Part of a small language model's weights: 43.6M parameters.
MLP neurons of a small language model. Each row is named by its layer, matrix (gate and up: input weights; down: output weights) and neuron, and shows model dimensions 80-335. Each number is 500 + 50 x the weight over its row's rms, rounded and kept within 0 to 999. Numbers have three digits each. A neuron's up and down rows have the sign that makes its largest values positive.
Before each neuron's rows, "fires in" lists the words (lower case) most often at its 100 highest values on Wikipedia text that the model never trained on.

fires in: "one", "some", "aged"
L2.gate838:505450479409461513551497616518460559478492490434497400528538486579469427502467530493540483459561399421481505546516526517429514415498517464533511518488480529570572515436432479502520560565473402465561489471457494564542492531516515579513477428585481544491489546443489502495564433387497545592442409488520484428534414483437467495621507492446614593535549526464464428628474494562508514500419520458506468514460516506569448490483588485524521581504515464624451573423494449501491459492412526438382517551522479512520503453559573529455500554560573457492504542460516600473472511570510501498408596553538481572515464436479620404525438456541431452625545549471475491465502535412447549515432562470507499461454531438576492544506438452494561463519585494515364468477420463509554474516465521
L2.up838:532399493427529463495487398426469517475476396521599499540418506546409515487426463555535507553550531450504548472544527470498505598475429480374503448518484555421561510517461511429509440434500459485476549525501562494383525455402539555491442484518514462573481566563430449486566489563557542491541491505528450528510510564453491451488573408391451415508621516469488504542487491570555477571471519529546534430547560417545539594530586484544481414420494513482389589398559508421529455484423462473417426553508460461504475520541505598427526489489452509472486557480536453493454487528530425426538478465484468420447561611489499522439521504431494445501598444541462482519456478498504432510472430474563421499508491545480498532499455431507517536526460463590454458398500662499550546468546549
L2.down838:515581518538415423548533463525550484472488508452468562536528504456569491527419472596489476457518503518383426494481573490516548552467495588532455521591539460540496498488527433491561540528607486588446524563380541516488562490534514563549486451525564505502507476481571605533571481447509383455440626338509559437574526531539432461525440526566527516442554467480477491495505533508435406408451467523535416501560594421494497418494481450477448497581424452494494617535458553509544447535510474481556545544490503472489489421416546493604492593441508435508515491596475490468560481460486527460443576430457499495543485436532534484488485473553461516548474505573572498502453506528518521495488467577413558515588464481582554546504584507552590523531473521477567589533463425525447455541558515

fires in: "and", "with", "0", "by", "2"
L11.gate1017:482404480530496557564437463437491549442539526613474531513515437560580457541476517554524443451468469475451484622478557485455513443527528516401512489516499502522531492455468480476498505431537526508514500420473478421419483481555537445533546500478470467504453587411548569458450499482480490462500589482535393409510461372511532559472440434612581537484538550497529481523391385497549520493537474494522518414489505514479523493572500636451540606546546546507441531516464543490501530606520533452456516478563555518464440524479498562579508512495484489469493521468461478495533500464536459552543520494506533574551485504477460491531440425470479465413504558623415481557570519489571489515513505527463459404464475457551542506535466476457480484525498498432475516513552561553430580530403485
L11.up1017:403445539506364446547445554499492487528443474517455442393565534477431454490442493514474385493538543525516539464422534471494470538606605430535370501555474469562520581534503501525502519429527540441540534563526487477459433524450477539519520471495502543563565508521529479420496521550470530547552595535590479456436472517482608502563486546532492488542419490544445488493488556564557487538528586504564594581480427510440501492547475510487465500569548538470508513568471492481555545485570475415469493475472429519571495541465427519553487435467504410494575465476502432436424582503538436547562595573526496479477397527474447464508501465503431403476460480404536545537477447427492589553590512419509494480449491476458561490532490488437443464575443496468510482500510503527464510511633545
L11.down1017:453476473399604522545495508469550542526475523396530461597431488493462473530458502571501541406440431517528515516506464467454481486489467489484513462571570501442504465447481451489463534468456563404505444497503486441569513466626458567522435577545480533462547467453464468510559448493526597630501531504566517489523426488460472554514425503535489525510424572500531512460575567589535447416597704471481486405504568520487450454513511475457556552480515554569516608454481496507545489483412403521466496477513463433572442562465504559517508499542507581437541485523478484467555462454468501440459394593544516487448432498503542460553431477439494442386520511492437554530533575583485467465542548471529411456444474548507402486512529512370479501545416459546518417517447442521504485554434512

fires in: "to", "would", "also", "should", "can", "will"
L16.gate938:463450384581516554504443436479523518468497428595459485436420550480456518544445394572559512483554496483490468538499426472518441447477518507477526413526442498540459574510536492514472489531422489444553398434463590484462496535606523403460464423504513599473492457521553429483456538546422525454492603542547543417441427501450516572554549522555445500553493506504532543485552478515480506513501490462434531420513431517515549466469441490541543544407433562499536399550443544484433530526490455470606546419599490518482550568438468573602428461531471452409413391473568477470556504474476471552495457471533439483445477493484507525505508562599428604487485422564496492602518426603586387501610526540440550506517520485512453562522425448491518498439412508464535427518474527529510516508559452
L16.up938:542429576507496488516586476484386547503487504512491508573482453529450485542516452556468435501545476448434474554604422515503408565536564528567461453535489579466502571575426461470475494475403380506471591518546478494464557522541443448631409487440487457426369416457480526571485517626448537558464411539462436526466434558561477460537522498480433436567483531500514517471553488523528503496506561483503491573487515519515545447531514585471497533485510457487598467534550515506506508439523467561560479519551467488474417537522589540521432373544432540537531539527488464501502574464497558511634489500500498513473454550477533459523436562511481524490499458457567471547458469478505430412550510500559418568449529580521570495452533521410446402500503450446417509480500515556549543387583529
L16.down938:517461492420536496550413473504433538513448523457446530557452548526481467516485588442610548533508362465584590483502576441497507497405473582500448508477534479424532563533440478459508491558428544502608540469546560582473514508496466451411465558521481525525454520506446373465498517453488397494498470511480509494419526554565606519560485500511539526476529501536565533527534479489419506481441486477513463402490557557458523555483468495550543598489510417474616432527521484482589524490477482379479404491369398548416509460477592513509524553487454642530471489476557440442509432511511535416502462410430490539482505511447561472470576414456491560482582542485537473488479421497537518496463563554492455454432395561482518472455550494455498551441530480481517500570557506568539474445455498

fires in: "with", "anti"
L3.gate839:424503519505431521494515506478493492506466514523517455462459522458565511500489519489453553399439480604388506614478461530442534504406554448431485531552452491463527468472565408590497562456518574495481428473493487563489485569618482463524453536508534506377561496430557519501569456574572564503405509433500428549519496531431609546440551433562557640532591422552503539496507554406487497437461547530502479494451509560451465463518521525436509532451478566501468444485424481484437503460524551533494471474542527485496558535389509547469475552530484507481421469510480560591525476542560529523514475506475475555436470567376336511409508512473414439512469559560514486554456475438520483487623485434522498530464420516541436534476515419485474503463577499495538542402559479471455647514488548
L3.up839:473434554481601557552456531535504431531441491463540480512455534586524458521549554417446418500450429471533452510486459481508494438588445500340526433583449553517520403647575471607520484532529556524493418584483558487612461563538445504503529419480517540377464585527506492585535436431547495462544567560524485490511449515487490548533471568503557583461438441500491480426468509373501466490428528592492470549533427516500536582511439602428487496445446522552499580553486448525394415482546590584541424531509443625486495522490519503465441509525482508402544522491456568554523404520447594520524477503538490516478445470508446473437567475505527516545483487530478482494457486528557502529480534614579496465496484508552554455511482521478531466487471426459496507463489422465416533541539503
L3.down839:477472524446475466573592434541519505533472465458542487494516477487469533424494462523428654489500405520452494576566520527455568506408579471420593522587516487522432494522466525499579510438581412468508447423459469447566517541519535538498546554514474544559527507537511524502557460596575555456511477536525495534549525504517458567489565497544457349441537475539485573478457606516487501513558583522584499441509552468496496568508490492483429538468480471514412498483436424591487498518557492425521526447433530365422541490448601606512475464471577505563470526550492404531482515578481454510490429476522395485478561512499480482536475537467480467495551441535486509522509481681567538539393489350478505654537489480540492532523443445480515590499437513479592488434516532497466589457408471

fires in: "a", "to", "also", "would", "was", "not"
L17.gate1010:539469444428537507470552539535401505493595538424554485518349550463494511609517485424487515515519525466545528470468436483366575509537443541509513487597497443473507486519516537495494497449410525582603427525564551474522463393509547520415533573410559526521473404557536604571503529486475522498565584501518523494454467465558554547585469530497487489418561442371451480439531548407500578504482472473515491472444485497510459469563491349572557566342449462443498487546492520498579528570538484650430481476425494538504574434515459472516476462477531463535529452552494502445462419453456427584489467457540442477506490478497487490501483436526445536454517483563392594463410504510532452477537530539535469440363461490495534577638528475516479523405521487557505476566518540459496479473458458
L17.up1010:535401499529563481441443428537491545500499531500451516549523464571496427391524416501542547615449475486518492531522479453467451506446494532449606452580521494486553505556541538464486506599494505545541522419471480542464506469567498447517578522547506488527281450535528506590510497403520440546518561436584517524438462451582454487520555458535410513582444575473516401496528407433495466530510480506478432496522538505532503506524583513516529570438484476557508457504433539550545569500455513475482444502475558506466459478484504473489465521486464500444535502524561528536547481425384557558481449463514508516465520458492488434430531540492508454447476421524579552441593478549494418503496500577530480491460410529573554463545473520438543575541441489421509569454541523493526489456458611
L17.down1010:524495521514543530447551608508568577468486571527412522506449497562397508596545559476423539511589503423524449492542494421412485492550514418588478549521491501539479499539567522522469552582390488511494412520481529433432409406581562472487501570548511475473528503433592531535437575544471519528482468491490458492511458508463447493481527437474420445409525485513489591455451491570513470469516492424512504512548611479476452587529495493479571511534567457480587548442504474513510523549606535497489472498505538456537565411500525563488406540492536408522450544490477498458515513544532568504550459491536537592463422464624523527430449474512438510515342442520480554494435518448544438541529493514459446380416479513616463551499501468497450512497484516482486488528503496528599488478506499

fires in: "the", "and", "as"
L16.gate997:552484429579486596509577562493488494399497533513375520454487486425457573556491621535542486485522474501517553547507442494478498472489515455488560530510518520473546548544457428531461392526518442470506514482554506503472562430438460519484493421497540473407500488543422484546483616396522511487587443532525455473459499520391530518554517544517489415473451461492649480552437422559465473487463434409515542464477520539478546500560460534566493413496520545503498463390491531437496533455533440442556430535544510561543497512566500495553545471511508486538451480390524554492621468505442496470505534546500538451523476509419504510497578452482486424480507481586543559541487436411462344601445539460494536466443440445451534429481498436529562457493535499397542443510497455545500474540514392
L16.up997:424484490590456436488518536500413519548593519602506597437517492438474494542495457449490451448541481494499515512522473527514526436447527463496497489474494585597582515478452464448511491614482534498424442522461442474457487437505487438503441490457423521427406518529491467496536467423503415489558507536554439514453488579378500488416459505438544500433516466529510423473499461451500493476455455518481493527499484529544478445530469483543460462555542467477585543482378539476505492388387431476475512454518417518522436479568411523528539496491504529526467492519557511465530430452458495504464517516475576547526531536407443460532554465535588435479498538476476469585430575458461377583492528529442524499645463469426502445427520468521528471544513585380535449427556496460469579541502446
L16.down997:545521474490541483525464523518461504526442468548489437601510508455537492509509484460417495572517495430541399485514443535446532525467457421483501589464582593453536445452441537451522530484451378532525439499542518460448476498456390505470495476527509469528545451535538460571453514513530477484348491476521479475484491398506499489408486512549498414456429501538556479549460523532483528563542617551512564532409569473457496458502491491441437494481501495565530424490442460500494481502497504445450440522596503551448507508415498479437553547538457517429513466557520564456509486493475545544541508489452371593603534454554429517438497463498578492587435503530450451468471482416572547461494447474506421511520577509573528525586537447515493596533439431353567509475519445549478510446484483

fires in: "university", "college", "nacionalista", "graduated", "program"
L6.gate295:446631554398564508464517585523466498523497470487455562532504471545535464520585529526536496449478457470487468443475560467493552470461505450498453533459525496524438517461561592550502495464528535559550488495444454516603541458484556570539559444552550466493498470466509435501500609512510557479473522505608517498432511449469565457447492467427488530511478554520588506431443538458450540498424456525494476552434476431472495484629433500499457489473568517482474495426347509479551515459471454550571476464551503455573450492535502500459449517444541396521557497424519500539550505534509397427479422562516550403513506397591506506532357517487525497484446420521566472539581483502360441462583517470409512446462476528516486519477421530528482461546519473482596515422464452504529520523465516
L6.up295:520446509441491540426515445530434488573438490568465505426518509547391547505635511442539544542569437465480535551490451492539540430573431488393545471497530558526523492511526519402481554531387596523501489539532475497492522481502547498561417481485519536533498462494532549546489561453485497505553599450509433434503439431458614506471547508468533508468470489589502457408509506509523566536485446461555492553541456497486461539489447517456542456537515555482413495518472523483449509536453500544448382447583439512533497500528477480454549455489531533467530505507497525539604488446468442506611500596564474493502515526501474453540488522402573418462534542507560471438480514493538531478517668552457514491456502427519455532455476503438577415486517512476524383543426509478505482574553389
L6.down295:488451589596515457487411509412543536488448542473574464448573555538422562473547460492434458593460615511522495499510450450567512454511416518550473511537342514455557426502501505478549526529518594418496541464426518525587489503489479549486535473461494504503548503508467527461509556450507459458536428525453528454592528533516472449511508530444554486555426558529533511508525571514580555506442483584444445523542509538505491552454520514530533369539470538444499376527512542489479465534505475412536519485429402562528522541599495514476569470528422403489484473492408432403487517515458558504505530569437465466519560492513478455490561453540566462506421672517507495569455523529542489438441512589455522446624480449496513482548444516524505475516576467448469465541493506513398473551427428

fires in: "being", "results", "some", "saratoga"
L2.gate264:563581443540501384457562536669462514452473490505436425505524553421432595504515483464540428434557512515545443449496479491523511466510515420547459413534514532523503440527557541521528475478445428547565482494520516542590463531445418534549467501483577456534638424486522519596498480456479522572453358514564445560518443546542520451528468507482438491459488460526480509424395608439528504494467428454507500528601437546545504536535479496529527489477464474486468496457483428544512464446548448559433523399505389467596567599461512503547509545563498457459420567472498502483525448454510491501534526450556503465460564482414478443499424342536505486438491616512480473525477504443511501533532619430491578433455442435461485418475496465495552541455544486469543383520564527543469468546480436
L2.up264:457485528393459553534416501405492561421411512452407483514496553508469478433474489599527545559409542543458517487581514625491462529538505467453464553506428516515478499477415463496480392477430502460487486536449493496528479404507487592497553530484528476526523473483544467517583541593518538538637473481517494459589485503425621528424477594479466510436440497478498564488482434605361559530463499564494484480456486559503438496524465570574608471417523463551423592462509532511521495518502517484526526485500390493421543361519605568513467401502516495492556547524458491467477408502587512500541577443522498451513445594517542471497476493521471461450443423500494562543446543516494473404550505424574398562480488530505406534463495507485467436501555518455527509506589494459583481632529548
L2.down264:413535514532452514516538503502428523500561526498494590526511524514481547480506448616453543438533432503504478494528578508509505510470485559542451477556550473526567549475474454431425522512477517427476578565557522524480480512620589590495493522419589464543537384654531403548464504447486488449654525531528608459453552548540462450543496502437513405432502583420512428466463398521483516488443458493510432458519525465435484483456510538531490494485448534415458487460472492523600469564540490450559495495460500494417555509534526475538460513461548574544497431545563623476468393517475524498503500520510463528504590482503432428419502589509557513344491478541542476443465473534532395535440387513535532464513485610386584570542490503468492456525470426551546527486435497477607564555541670